{"hidden_size": 160, "num_attention_heads": 5, "vocab_size": 8192, "hidden_act": "quick_gelu", "rope_fraction": 0.25, "bias": "none", "init_std_up": 0.0564, "warmup_steps": 0, "schedule": "cos", "z_loss": 0.0001}
MLP neurons of a small language model. Each row is named by its layer, matrix (up: input weights; down: output weights) and neuron, and shows model dimensions 96-159. Each number is 200 + 30 x the weight over its row's rms, rounded and kept within 0 to 999.
After each neuron's rows, "fires on" lists the tokens most often at its 100 highest values on Wikipedia text that the model never trained on.

L5.up212,166,193,161,220,200,266,225,202,180,240,243,186,140,166,171,184,177,203,176,233,225,207,222,220,207,110,223,199,207,207,206,184,197,198,183,190,266,161,202,245,203,256,179,166,173,253,210,144,151,157,165,204,208,210,216,191,201,243,201,138,178,200,186,252
L5.down212,230,225,228,190,213,153,211,164,236,188,202,209,276,221,249,165,195,234,262,168,151,225,192,187,165,231,186,179,163,215,206,205,268,122,207,223,123,239,162,158,169,118,191,194,218,170,167,189,252,212,235,158,219,203,196,200,206,145,216,210,189,179,192,137
fires on: " while", " 1", " 2", " then", " club"

L5.up137,213,200,150,166,139,213,263,191,211,220,283,165,191,198,179,224,186,149,205,201,201,153,196,235,209,179,189,203,168,196,162,171,223,171,123,238,245,212,175,191,195,178,142,220,221,180,172,227,210,206,160,235,161,209,196,211,229,184,238,204,125,213,206,152
L5.down137,221,156,171,200,246,175,202,244,237,192,228,212,261,175,250,195,197,193,145,192,139,143,172,258,219,193,193,244,230,162,178,231,197,136,141,221,240,205,162,223,154,171,198,190,217,156,169,191,242,180,223,196,188,219,171,151,187,170,163,276,156,243,188,198
fires on: ";", "\n ", " O", " Tak", "Y"

L3.up367,127,229,165,157,197,240,154,234,228,202,196,238,220,245,176,203,194,188,248,213,226,154,243,123,201,183,185,238,162,200,212,203,207,212,227,215,216,231,190,197,201,186,161,224,255,187,196,208,232,217,194,167,229,280,152,190,222,238,211,210,210,209,225,156
L3.down367,149,208,206,183,196,181,196,198,248,173,186,214,219,257,209,152,207,203,222,141,173,243,214,178,178,209,195,211,177,229,191,207,209,240,231,153,212,145,238,266,190,146,215,213,212,199,211,225,200,176,228,177,189,195,202,83,210,197,191,251,157,160,187,174
fires on: " Di", " di", " Pacific", " mi", " Pre"

L2.up46,150,181,181,160,169,209,169,215,193,175,214,195,221,257,217,230,208,253,228,214,162,183,170,238,235,141,193,148,209,206,195,219,208,225,186,175,228,210,173,221,235,168,197,209,224,168,186,190,168,211,233,208,219,224,216,227,194,154,259,218,200,181,180,203
L2.down46,167,190,231,226,188,223,157,205,181,229,226,240,212,215,265,231,196,185,219,255,191,181,145,231,221,182,164,137,230,227,263,163,233,213,187,181,212,194,159,187,186,210,192,221,241,209,167,234,181,214,165,197,185,230,216,236,165,199,266,197,252,210,163,235
fires on: " just", " rest", " never", " last", " beginning"

L5.up122,124,213,153,195,180,233,206,222,207,236,212,112,225,176,218,179,186,193,219,191,182,243,239,224,212,190,204,166,190,211,228,212,168,200,187,184,267,247,233,208,201,183,187,208,279,196,173,206,136,232,207,205,147,163,205,178,199,189,160,90,144,185,195,138
L5.down122,162,207,158,233,183,138,191,202,156,189,249,263,226,217,175,176,193,191,227,170,187,203,158,197,156,219,233,194,226,200,223,196,246,214,226,130,161,184,197,138,174,171,212,201,152,179,210,147,223,207,183,166,221,191,183,176,167,179,255,234,219,228,222,178
fires on: ";", ".", " 5"

L3.up400,229,176,261,178,201,180,201,197,286,193,154,182,215,192,197,226,217,221,163,303,185,203,200,221,195,175,152,242,206,223,258,240,193,226,205,170,225,215,206,214,196,209,162,177,192,202,213,191,193,274,223,181,199,202,203,196,206,164,138,176,161,161,251,226
L3.down400,204,198,193,248,193,195,212,190,185,176,215,183,150,277,199,216,166,202,238,212,209,152,213,243,154,149,194,250,231,202,197,249,220,238,213,191,204,173,221,244,161,233,202,204,223,211,160,195,211,207,172,173,181,171,222,184,224,193,208,153,254,148,259,252
fires on: " F", "ut", " f", " Br", " S", "br"

L7.up233,182,246,173,190,201,206,219,215,216,226,217,159,232,159,164,225,181,217,216,282,226,204,221,177,215,160,180,255,219,212,188,203,224,222,161,146,179,171,248,192,248,231,223,203,196,204,200,213,186,191,223,188,159,250,230,242,197,230,181,180,164,165,181,163
L7.down233,201,204,146,165,142,159,176,236,192,264,245,190,180,224,260,250,216,238,233,165,224,172,221,205,208,208,231,206,210,193,191,235,192,181,255,201,182,226,234,190,246,189,208,207,208,180,212,198,212,164,196,173,206,183,195,182,187,242,207,271,204,191,199,194
fires on: " '", "\n\n", " under", " his", " age", " Os"

L5.up393,196,155,209,229,187,232,179,213,199,196,220,200,169,243,268,215,215,196,170,238,232,215,231,201,182,232,206,214,177,190,200,186,211,186,271,157,175,174,178,198,174,179,236,208,191,210,203,214,114,173,231,129,224,169,193,239,139,200,225,211,213,215,239,221
L5.down393,172,216,170,255,185,199,209,237,202,224,216,218,192,187,182,171,197,188,182,227,156,191,145,211,173,200,195,211,214,203,190,216,233,171,164,197,193,187,196,190,218,149,168,233,267,160,190,252,262,192,174,154,205,184,207,180,215,190,159,186,221,193,158,203
fires on: "."

L2.up617,170,221,184,203,171,185,189,175,218,228,142,195,254,205,183,211,176,148,213,204,259,199,206,205,194,124,184,218,197,163,196,189,229,178,176,172,191,177,202,181,196,267,281,196,208,228,195,180,224,147,190,152,230,167,213,222,188,226,208,171,181,163,194,200
L2.down617,180,247,155,200,216,201,189,180,234,178,125,177,274,146,194,230,194,150,187,214,222,200,175,229,177,133,220,251,184,177,195,200,239,177,180,194,202,186,226,178,176,255,242,237,155,181,194,172,202,183,212,175,266,142,216,230,165,192,193,176,187,194,218,207
fires on: " Cy", " peak", " age", " die", " dra"

L2.up506,199,195,178,166,188,197,210,244,221,172,154,229,191,217,220,204,128,249,221,185,144,275,181,194,207,235,160,255,208,219,181,162,210,171,168,181,207,217,237,205,251,191,184,188,177,196,172,166,176,245,148,262,230,187,193,174,211,246,234,174,239,204,191,210
L2.down506,216,208,162,179,170,218,207,246,212,230,207,224,252,191,192,214,185,225,222,196,121,246,179,185,214,213,193,279,198,203,193,187,222,228,195,167,212,208,239,176,239,147,189,183,219,199,172,244,176,228,146,237,233,192,233,197,197,173,243,241,238,217,131,193
fires on: " Sp", " acc", " Alb", " sp", " McC"

L5.up368,224,93,182,185,181,190,183,153,167,195,249,225,230,173,234,171,114,199,237,188,205,205,179,188,172,199,210,203,229,159,161,190,238,216,161,208,247,203,235,210,178,176,230,186,200,191,213,187,165,209,234,217,129,223,186,190,170,190,206,127,218,218,177,229
L5.down368,239,264,205,209,251,210,216,242,208,223,167,199,208,224,195,222,156,213,209,239,195,246,255,264,190,167,190,228,227,202,137,198,202,147,138,233,213,165,191,132,121,185,221,204,171,197,200,244,190,164,185,217,207,206,185,214,164,197,237,200,180,177,149,205
fires on: ".", " for", " =", " with"

L2.up72,235,170,226,207,190,191,210,165,235,180,157,183,200,183,196,267,166,224,147,271,173,155,228,215,181,167,177,177,216,194,212,243,170,216,171,182,178,226,181,155,222,228,198,234,162,177,242,123,185,231,265,179,181,218,241,210,234,219,234,201,229,146,223,241
L2.down72,260,176,222,195,203,151,228,173,197,183,155,189,178,183,170,271,181,220,201,233,191,151,261,200,152,165,178,199,179,168,242,189,192,224,184,193,117,142,175,178,237,197,221,211,179,177,220,218,177,189,246,198,156,196,227,205,229,186,202,207,229,196,220,232
fires on: " p", " M", " f", " Br", " P", " n"

L2.up425,230,208,188,206,245,193,170,196,202,198,202,198,225,179,204,227,163,183,228,215,157,184,204,222,188,183,148,205,193,185,190,117,225,227,174,224,228,194,208,231,223,214,193,206,215,219,164,159,156,213,186,156,152,173,159,227,238,154,178,206,188,198,241,217
L2.down425,218,157,215,180,198,212,234,147,234,235,174,210,226,215,223,202,169,244,219,200,183,247,196,160,177,204,165,124,181,161,187,224,280,175,221,196,216,182,222,226,173,195,156,152,183,208,163,183,243,243,185,211,195,221,224,250,220,186,185,151,189,216,193,186
fires on: " government", " party", " temple", " committee", " Congress"

L5.up585,191,127,154,252,232,151,251,193,163,189,176,178,171,174,191,182,94,154,190,187,222,257,166,187,262,194,247,199,175,187,184,189,187,178,200,182,244,200,184,263,237,197,186,209,168,207,245,207,162,204,257,175,198,258,210,203,186,200,190,268,195,196,184,235
L5.down585,204,280,191,179,236,217,234,235,193,207,183,240,185,204,206,197,199,176,179,231,203,189,205,194,199,202,158,201,231,215,213,229,203,212,254,239,146,178,211,135,178,210,156,212,170,255,184,196,196,237,153,238,231,182,170,200,221,206,207,194,216,136,200,189
fires on: ":", " :", " =", " for"

L7.up508,156,210,189,230,220,279,195,155,134,261,169,225,168,224,237,200,229,148,161,183,236,205,220,216,206,215,164,163,196,212,207,183,191,156,212,126,202,189,184,204,182,212,233,227,178,232,174,179,240,239,244,154,232,235,238,209,185,250,224,224,183,217,168,192
L7.down508,199,182,156,228,253,170,178,149,215,211,165,178,228,212,199,213,186,142,207,203,211,220,185,180,205,183,126,210,217,167,214,192,214,211,181,125,179,194,164,256,177,154,216,200,204,218,153,181,200,193,214,175,194,210,200,210,216,164,255,253,182,161,181,231
fires on: ".", " |", " /", " to", " in", "="

L5.up432,205,174,203,246,166,211,189,205,226,241,212,170,204,192,195,202,211,215,213,227,250,203,193,217,186,186,205,172,192,178,261,152,244,172,193,221,191,244,244,230,156,228,217,190,203,164,218,178,201,238,254,175,216,147,217,234,178,298,144,200,198,210,184,202
L5.down432,247,196,168,226,226,216,249,212,171,262,198,207,217,167,177,162,191,188,212,216,228,208,245,217,165,176,210,213,209,190,200,180,247,152,164,213,165,256,200,217,220,217,241,199,215,188,216,227,235,196,178,236,166,175,209,209,228,214,186,185,193,235,174,216
fires on: " cl", " Cl", "\n\n", "Cl", "Sc", " °"

L2.up629,212,194,307,203,167,228,223,221,189,228,159,220,228,236,199,178,206,267,157,245,213,223,115,207,240,175,209,220,231,225,167,205,151,232,201,206,185,231,185,188,199,197,206,218,199,231,144,149,201,176,182,190,217,174,210,163,192,170,207,197,198,223,166,163
L2.down629,226,273,181,245,188,171,197,211,164,179,170,221,194,199,246,237,162,184,158,200,184,173,169,240,192,125,185,199,233,208,166,191,214,210,207,226,178,227,242,157,231,179,233,165,194,202,255,229,252,194,157,184,233,191,213,231,178,190,193,194,211,221,214,178
fires on: " California", " David", " Florida", " Virginia", " Anthony", " Connecticut"

L3.up562,183,214,176,218,172,264,219,157,249,140,154,215,194,137,199,206,195,188,209,183,244,211,227,171,202,150,235,185,250,212,192,177,175,158,218,200,175,192,153,223,215,201,220,141,214,215,184,189,198,193,225,223,228,204,202,182,180,236,178,199,198,161,225,212
L3.down562,210,221,247,196,218,251,200,285,195,185,192,187,185,143,201,195,249,174,206,184,127,168,194,216,270,184,231,238,242,227,175,171,194,182,174,205,220,165,221,223,205,191,179,119,198,236,136,207,183,172,133,233,200,138,219,180,230,222,175,151,189,200,194,151
fires on: " 1", "s", " 2", " gold", " at"

L3.up174,232,175,184,185,170,231,200,218,157,186,162,156,152,251,176,253,238,210,186,214,200,199,188,223,206,219,186,200,227,144,203,257,254,214,172,164,210,213,214,240,206,253,204,274,235,211,166,167,233,238,258,196,184,191,216,211,215,228,181,178,188,204,163,232
L3.down174,206,182,171,126,232,227,222,237,118,214,177,163,148,226,205,241,183,227,186,190,229,191,165,217,255,228,174,190,216,151,245,252,221,212,172,145,194,224,211,242,224,265,179,230,197,216,202,208,194,200,189,220,187,195,190,218,242,215,154,211,170,189,150,165
fires on: " cl", " comp", "cl", " Cl", "St", " h"

L2.up287,185,166,252,237,197,212,236,221,248,183,151,173,228,190,205,214,196,209,190,165,190,206,167,198,154,227,207,204,226,216,155,166,160,221,173,174,173,201,247,186,190,218,159,173,196,179,156,257,228,222,136,230,231,204,255,149,220,238,249,212,248,166,202,207
L2.down287,141,168,253,215,196,193,205,206,254,210,141,223,218,228,164,210,197,177,180,154,173,168,160,233,181,203,185,236,207,195,171,147,186,205,206,158,220,171,207,222,178,190,200,195,249,140,162,278,196,248,176,223,242,157,296,191,206,218,184,217,192,145,213,194
fires on: " Sp", " sp", " qu", " spe"

L2.up162,173,223,239,171,210,194,233,201,136,167,205,163,160,227,150,193,200,181,190,172,208,187,215,197,155,265,166,221,213,238,202,191,225,202,214,225,169,198,224,212,226,203,150,154,188,255,271,189,207,198,201,181,201,223,119,239,156,171,168,148,249,203,226,184
L2.down162,217,221,180,217,163,241,216,187,177,222,250,223,91,224,211,227,232,206,233,193,144,150,163,251,191,232,216,195,226,172,214,160,216,224,217,219,167,242,225,186,176,212,212,229,196,235,225,211,217,179,243,226,188,126,222,176,204,176,207,212,206,186,219,222
fires on: "off", "du", "ff", " designed", " intended", " qualifying"